config.toml
intermediate_size = 1536
positions = "learned"
attn_scale = 0.0884
bias = "all"
init_std_down = 0.00313
lr_mult_down = 2.0
lr_head = 0.00618
MLP neurons of a small language model. Each row is named by its layer, matrix (down: output weights) and neuron, and shows model dimensions 0-169. Each number is 500 + 50 x the weight over its row's rms, rounded and kept within 0 to 999. Numbers have three digits each.
A block is one neuron, or neurons of one layer that tend to fire together. After each block is what it responds to, as a language model described it from the Wikipedia text at the highest values.

L6.down107:527577438438554492580366498448446540539525577518419501547537505505603508466574561511474582456609523428478546523478572464487442500465453436510366564486429495402473519484506560572517553478504498569518546481412466483478463496491527392439483546461384572503513531524448444475454545506513466493444526453477469547508504514501409593516542550558492486436582554539486524517520505460490505518507534516514388449502518484575475405497503480541476423486424533473427507508547592542483493495435492490531490544550546525596488520
L6.down460:541528644471564491540500548511474517494465517471525564506426504487492490533537522517437483516451492523485411502536434445491500491599409480466625516564489474475415484475567514618548480542526524526455589447467575429564532564412557486513504505489472570482444496503511560512491484600541527481446440486566571499537569499571510416534552595428414432486514492476579517451481488459544470555570532472380421428512545452525486449513513461516408468553573493540523497488425519472482401519483479501444463498610417432599531515
L6.down853:430539443533574623500569578436448564441615508473476449508571511575501515434493541474451531358495442409521410547578489488489480516473545519583511504455525489485521480526560508474546540520521541561516516489449518509564473513445456494486572543513475491497498541590443467513472447466518479330412506472525495434476457517437516498521447506523425390423591513555556493596506471437555533518495485491453487423561527435492505456530522412553586516519460436523493530561520542496438509399456501514494482491512482492547447479
L6.down1209:461456426485491546380579537550515438484529573498475458507520471544541412489448455575585530545477544539577512518528509476472446507510520541530469461456543467631554497477503557601445594486533419541577411514481514482522595549499607491488538539489531442506501401489470481498500542478470507381427461461589500560505498453524534498437463546444630372393435440473556475521435490547480551462446461513455567407538477490446520511408467397538502557474519479512491504514434480480501330454468562471491466567575540497550503508
Description: Verb stem before inflection

L4.down289:593527492553451515571517480539478508527526468510399521445482478540561435594579512473479485496530505505495466552578571412439446479574513430486410478464495540505429583515493540557454511442486433509556521469518421521422490541555452466426524549479515475445552533585456521466512579464553473408527563494513458493540491518509512500368552642466453458494476538495485438445446447478542565525571569498474412506472539437555480562472563499565479474457482530531568462498468561459498567489531543440459471510598564557419618526
L4.down465:458573539492548475503500533502520533549533439389457490505535566533466544467576502461520471620423499452552403550511517490487611428521538509571483542455520469450493578529581523491508496403513468450424517541379623445535440446509458415541453458518525532524497495462426454439484584446431550556530455577485522488474432425532485475391517518491501548551594505477411494486544389408563402420419527454467560587446533508569554494472429560511451458558472504377480458477585513434518474456469571525514571416481483456557551517
L4.down509:509499515466477539495469507533513527477472425464488532526499543512412459493566529440476521434529489442515476521496494463447549539526483513510399589444503485477474631458508615628453509525427475514560536461552439540459437487553429475494550457433495540545516477480484432465518487472491584476433465518414468529500416453487446478482598495677506499535454505455492449493450521422485550438526541524459411488440577440424566519461509401529518463434574493548551537480441468484512525448529514547509450471541483562501522564
L4.down1294:491530438506529547369604432470428543504425478552523430491371464431470509464458560490525446592492521467477468504418450596488541497545461523455469440435522470507520484399519549574503543505555396538514491541648450568430535484412508472584500512460580519513521504532413499485485480515502518504459486498466522494480438397521571440492585510431529523437491433523486510543453500451574617512499405601470498500502481397552515594549539478536573517508481366425538533503400457578581517454577504583540435495519527493569520526
Description: Speech and response verbs

L3.down776:483476560581530495597431496485455605591418539414554443566555457423567462515421478511506423573530439451427512546544501538455466566383469540480543522496539476520481479545482443581535486351384553543492564524523474468457503494540493513471450532539459487512521500341556577401455556572414498507516506516387573444537567451498523501529491474469541545539483417511476455550498473477392463448478551495490494544436558489606513527530494446471486452497410425598495488562495473548651453511443476467569546478560479412475511564
Description: Structured table/infobox delimiters

L6.down538:535509516507483505570480463588463517469452586487578464490528471506529545503479538459596494425577479489455512445483501442516408517554537456518546530531476484463543597525471543504533517466478548481569412507549425437466485488628362460384501458549506470505510543415526555456517508375520508516347466457558505549416504518525456476540495483543446388528544445494460564507543556552497477495459532431472501544511506490575525603613505489528488571393503512530529528526514432552477455530527509443481506656485430440548483501
L6.down698:527477462525503507393474549440500452464499453531448584458459498528521525563505441459497503500388517515492491500535504569548500462579447495485465381531498505514543534455514456542511408552540489474469551555512449494553473475531441391515521506514534552507505474521458485597527489543573506503420508485494502497455513477553529524403461465469499521557487567655476559569491537483441581455483517513483463482542547514480512513473607590646424385455486465461423506520436469572576513576521511506483553490494553484498479523
L6.down807:427568495543567595551502553480512561489551434538541465515605523461431563485498531481523499597440533561559447516547423469520536404569501495488504510462442495549492516504447461523504514553531431556485570490621483498538369485432451473549524512549562611577532427421473517485594434513497481504541436455485550516506515381518558423514494451455536527488487520557485462489526578429497507587470493512515487517488489515480442554391547546513436373406503573532356480579453478489385540403546540598517452508492450457479464526
L6.down1483:553529460554544554437517453482488517462470467452494478488537540495560518484513490506454436535521497474524532447481602477465505526436486514451552464554517502491527508532566489452471507467463424482479484333495528497512526501483651505477444545446571465515500514514544481458410556502487496489590511539574460508577562511602496500436455462518512555498544563417452453442511507529564421487492530555560540527403439444536505490476476409406484526566487523564552494482532494482447463448444348499545561469527459480412546444
Description: Inside quoted speech

L4.down323:460609500530550509439547515512520457469520591427468461566454527466526573512453421468470551499465463461447530529540466590457542458518623456523519429545575460559549552517466498480554469432531428430419408515487502507552490591503455582563493487504478520460518551573458514538503489455515508478449518397555489548441565518525398503468507495464497494470437479557493471614561506503522436499417471539486446485571500509493461444597499408548498483530466385533560563573484411529432473517496502620504518363460494481547434488
L4.down1000:443485517556529572494442621460510527540456530506562533568427592519457524552410491544510563513487488475494523442387461589524521525474499511529513517529534505477681481545499570512537476417559571591514479514553377505528566429450411459446499447505509519436406517480475494495494515516484466465419456406539376484419532512469410515497586535481488399500523378534461612481507474518515556451480494493480470478580456445514544468527565460493558472485539501440453570514433470525488419530550569522512523552500526539646515470
L4.down1261:626489510470608546506560385533392515543538400491516521455505554535509582550491499455459472529497430551491437524485519536476500541543471594529463479479425475554516507504460482550461593631420489439420549434532668522509541490542505436438549527447527555484472471435477489503507457491498573520367437560441467611436395483586530487437516508491516570496554529482496489475465457443563483409604404513410485501534543494532573452505563569504437479562542567500498453492542493522562506455496498519537504486479473537502474508
L4.down1401:515499549469572584516549607352560616458539531464512632599473606542520511498558497490483481580475482451477515491482424463461489507490524462512389400472487511578497505514383562507522607503521502499503572570530556546548589500482492527468487473533556508429517509544509467515503534490516514460465463406477525468483569476497484466562544449484380435444393491454454597592506450547464650550505421513418452502475460487568544518555535501450409493439530529430429472520480451538546479481480503411608517442481556524517395507
Description: Verbs inside quoted speech

L3.down523:437467566562591533542465501424460560463469493494542496518379544523494557533413503503502553440542499479509536483498518491431549453521512482437453421618509553558673477471487570457540513471516517526422593520567526431412472508391452539476527414442594548493487512534497495458498493492544510413383474455513450511410477494439411553514443496571443498509549533509428503454630532532463541462489421445508473513532449442585532522495493515441442524483480454522467545520492442577568518539533549529514519436519546523590470524
Description: Text inside quotation marks

L6.down22:471493536523505523550444556514513505484534569492490574459458575553507525450574534554487426498529474540424502543550552537632498429405482478435501522530541490456592527487487525532542471421514558528487504578456561470439449487508477510548527515428414505537569438531582417507548498472564465419547455542472507603566465478523367434479525518512564447465579553593399526512450441471429522450550465507484614559532514417521487407520499536567497409436488518516470434498431476509538506555506511441510463582531472421446501426
L6.down148:476473479539488563655451574593536544499492523493464550529448541526574508608460486515508562436506529457533445484516491445504479450430486588525514455533429428469475536534438462494501522438469436436516518523461561636546519474561458523516484452534463579520454566448498488523479601453534430540461476465528493532464461556522545425393479532385376406516493407527481526638472481412458489528560545546504527516553429452513534570539441533588554472467522476568506514529433519511407528497543510502472578531596480477511491520
L6.down749:387463507452495497568582530549585481511608480526436462541517517479569497481472472573493466501556471444446425460519505577500448555625484571486539456526412486519405538514515521474504456502528511491407550495555486499513592521499516450471506516534468461481431362520503545520509480437492579559547481386477470523508483535454411471389368457501529515505489523535499539557443549445404603465507508382540526449488472568439464485507479528474526429536498535424479477561480443515571517538453458448453453459607475451472466477
L6.down763:436516468436559476508539587534540497422482565512597557585472509530503433557520456459549512575498482413445531498538482639431397499534540437499543449486519557574547475468504559534432531570376413529404540638506483474440483605563509556436512524505495474473506542434510451467510428501447527453530425498500533609597554502506433538471472502478490537535465456620542474537539459432483573486422440399594559574500542529556430557577556549463626489568493518454412383603460456444548498522495447498448484516474402547507603463
Description: Range connector before second number

L4.down369:415382508488587551475448449492516493494488591606451504554537468485525538492557557539491495591574518555534450530467470540540557607479407515422537414469490512439576429493542504584497549530396462501425483504538570377504477489463522506436497500483593510489509409478472452402416517572555528434520580567497574588527536461455498488413519549518542547469523487564482452514472583518475509486465552494473445539562590472487447394557454463552557605493489520537459462520510450488498456455436438511589572467391477479471536482
L4.down479:610567463550437475445550487461432531523468591436493554461475588460445478463429558491576476539439573387479533427511562494483565546577546470522538495655418498527468556577449515574495412395402419532589597468461464548448526434441467535488499569476403462553524518478431545524489543508450466483423522506430450525545500548451480529487528389445445496555463497498539567437473554471427439500486512473498435486623434581577468471407559519413559538471474507567442535547514530554546506562437568478526542336548542516522478610
L4.down534:472552473499466570414440502539478545426544543378506554499352462479607561457455505456487515604450482529483467564569423635527478481496384586415459524625505464562525469450484571503433548573504501501443450388392577447450557510505524506491482471447499472423544502580395470475547419495456637527377501508503525578534430442561471580598503485530508542486481484499532553486541500566427513474520534541420483446539488534514515379460459487532512504463611515541500582474519448539603477417500503479444431468487575564484439503
L4.down1129:541525550558492457545421529587448457493473562407498516432532403420469551529480560531554544455548524497609514489459539594448425488528537518450489476462483491438510470469510591493478571421537453548366500566451488490525407509469574521535454388529442533495468456429564516468473479446485539518547463525458482517444520434456479487516389555491409522426502508514424477498559465417439414554511596448545512515471525464507479549560411498595521483484477442435530441502516471503492485453475443448475547458501422511431525474
Description: Year-range dash separators

L6.down129:528563513611582514506607451527530424544468571387462448584564570556429539543548475540507499518544525488497641528598405473550408483521545475453515455508506469487565538465438478509584467461483463441534518391424501520513449478453519463451501531559478447520588463526543479583515451502495521454467573500468431515516665440487422453492491482409499495459534431591449453548479542479418516497535459520504554497554456486442541412557490444495464477479475502506568607532465498465526609612569419527595459429542495535461505487
L6.down146:509483424526450438484539568535482533517541455539432507573616522541530451451551476479593496508539467437560505474441539519520521442476533444471505504435502393476530585445546472559486485475460409458490510588604517378405473536518427563502598586544484590425515508530497451489547451486606542548470493563457466529501445499440533484416483526476558509558494482551479514535430449463490511541567475630423450559620472455458543456471548509450570449460465593475494527461528451438530521491509535537508522427567646443413414432
L6.down234:539566568519410526488464514534449508467450529495567531502440513450585576565468505503527507500476486498441420580420416425591435484567493518594517464535533375520604457496542457522447581536401396541459509520553399498473429492507470554428567492469497569483509462575482543544533541413471566545454511503538495464491489496506500526517551490476535485574541510490546540540485535433455446529537510496484418472542554539564467528626460503484442523390542412539534564475477593545436515598521435545491517501549528569470466445
L6.down347:566542593569531392559438498602460542582477520437417577549494500447403529571546541550536466443501435472439478543482436445482478491431501554475502492501413474498561545566589531495450507547547432608542458497461492430442426506468505447597520546473476539480498523522583545458588531486583502514456528469487483535515426496618419492461412555580535619426570507429538323461519481456556492601389536492566582529468446470474443572465527601526546463446517518554448508472480494518479525527418486508531559506479490456477497486
Description: Number and name continuations

L4.down33:471488446457519485565416477551496550486465467560552559481424484544552508518470484506455584476560486499407559452521506634493496550534455504403467601515419470535381626452343554571456488542514448530536601518472448486486491479456524458526412567456519542479522396506397463509404522470553541469507458423476527427558559538423463515484518570539515559458540510584539500471497484554523497489607494464487442406489572539479485455503514522438458526528508452551590501506510493545563472558547561484434502559571525534574455469
L4.down920:419525568521541510626517475560520449454440451464496448400554610510469453454558473485474469512413461461443460517501466489468478485518556523536534480511450480449585572464515429473539479509504530474540519510499467602577463412510478496560596555516434562524453502503562516488510552421523511432514409419524563547449529478504497491506540532465478500473483474436441540506478569537495568453514492501407528540553493515494565525496561474548504473549539519553414440458499538506390463444472563503316533552543432552526511457
L4.down1053:571431535461406489528581587487484545442523588518538542514588501563489522493514504599448581559451539478519479481456511496540472483410560563519474526519490534478581448448436570558546604475595495611540556591512431494562577491517526542533500471508420492451539559584621471570534484522551549454583543416466500470413576498476492468596469458564477498499513533521487503446530444547541543460591457555509460485538497486542487506522487548489532507626462420546480519459482519471469453529531460525510441520545467486557483517
L4.down1464:516530567465551430524567466537562424478519582426490501430631488510426570479558581580465486569478487498427542455552504429506502431510472429619488478516449615537592567514531572499479440499458485487521447479506510506517454484560520464502426471398503561416510408537544422478474437560591566394498537545596472450537548561407616487600446513522548516494597431468506464477452405553532507535468499539554447446515463536524400520510488463467492546467510402468486453482462549435472524366539465588476535549497566536502560573
Description: Mid-number digit pieces

L3.down760:543454570546525470592471525518396371472470442523470566425472518491604452549396529502469525454507466471517520498413476531532427450379435496473485518529526485455488510496596591511455478447500518560511526500483416538439472473533452518474508498403520407429486509520658506470452511472484469537658463526443507498443515464575496404509554450490502633475530502469538512582457483544531581569466573455512529560543517525521477505469365402608577506543484533574542492479479514402496414545523508480490550571637459459484461501
Description: Statistical number digits